python train.py --n_layer=16 --n_kv_head=5 --vocab_size=2234 --parallel_block=false --init_std_qkv=0.0321 --init_std_o=0.0 --lr_mult_o=3.0 --decay_fraction=0.736 --doc_mask=true --steps=9778
MLP neurons of a small language model. Each row is named by its layer, matrix (up: input weights) and neuron, and shows model dimensions 0-127. Each number is 500 + 40 x the weight over its row's rms, rounded and kept within 0 to 999. Numbers have three digits each.
After each neuron's rows, "fires on" lists the tokens most often at its 100 highest values on Wikipedia text that the model never trained on; "fires in" lists the words (lower case) most often at its 100 highest values on Wikipedia text that the model never trained on.

L12.up171:514480443454541501538495448589534558461486461439488473492535508535557543464506482544471520520453436452497494549534490511494607504473480531442496504513547465487483409530522421465555454453396507535489434483481548518467436496517527455557507549451453461472486489480486427521488538474471541458468492471397458422500547533524474531478546526529438461517423538563589477476485550490468449513461
fires on: " the", " was", " one", " is", " no", " member"
fires in: "the", "was", "one", "is", "no", "member"

L3.up145:528472466446442452512488502464553541488465441504589501491520561508455547494471468531504511527494511517424520491452579502490498487522469410542459524494455529464466490444572509462525537559516456407531521484450507472528525482567493522485601457502468493390522579489518482540532504565469505527453420568465547466460470487511537479526574477598480503506500469437530507561496545515546518472480
fires on: " career", " a", " during", " eng", " one"
fires in: "career", "a", "during", "one", "due"

L7.up90:482444484506544489502431457515443517456464475574533534517543442498537512523549478550457531513493460470517500574498527568585575488485470477525411531487437523500487535527517502538500480499460565430524518527487524512453471521513526410492440468547463470504520419502433425544535500390463572517460470497485520493559467502498558537547453535504489424534499498558563506442415464461471480514567
fires on: "oints", "s", "als", "ts", " 2014", "ut"
fires in: "points", "goals", "apps", "pts", "2014", "debut"

L6.up442:474448511464484509525460536496516516496471460510586461450546526587494542486534552518440512457570478483470561453450588496471462451476471554511442473455438427486499521435577496502430545549537527507526512524527519493514537498508565456532596509531485503513440463487518528499484490496511531508456426536503504442466485496423550522526500508594497562493456461497482453493459510534567453562493
fires on: " of", " University", " Party", " V", " States", "I"
fires in: "of", "university", "viii", "party", "states", "city"

L4.up349:539566479444555410533437456503468467508514522492463466511503461554560474454495449482439502455489452490491451495536450481484472511537538453512482514459405476518523527583444446476510540509469492504547468521532557461451482454513461472457476510497515520507544518527468478575561509508457493537497556561571556520524555539545478477497474514487477423513485524497480472507476538531487468469530
fires on: " there", "im", " sim", "tern", "ack"
fires in: "there", "alternative", "timber", "testimony", "limited", "simply"

L6.up334:525564488454466553428508381495487517509494521519485486450404481498501454462458525548474492442417521478449524505580543454544474517519493484475512440495516469521534486463501462560441536468514541535476508495464570444519522415543522505435521442516468520463483488491505472452509546534475576599536460486490509484532477527546478407506538509485464516509560502533481463478488518457498493501564
fires on: "ake", " as", "akes", " series"
fires in: "as", "make", "take", "lake", "takes"

L6.up449:512487548547518390544499452541432474492526536445550434531435459469466504522482500482543470507519536467415551481456466462475579515461527469542538475506527464547492499452560538532431501495480483516498531503430500530570521575517479477534528532427378560544462488532549510531463524484565522503436448454440456460477494465490471471464469443535404457505485467516539494516454524490458555499544
fires on: " States", " as", "ist", " National"
fires in: "states", "as", "nacionalista", "national"

L7.up373:467434545525453493546437504470500480500381493488483546513475499430408494547541483537487541524564580547524510571472482514549559474497506493497459525531498522415530513495420472535442516463518490513463510505453584512451464513475548508470504472477581531476494534503528490485519425514415506449430474555496505478469432503565452531512525526550460459478504546472492454462482496502481492430523
fires on: " 1998", " 1997", " 1996", "it", "ell", " 199"
fires in: "1998", "1997", "1996", "magritte", "cognitive"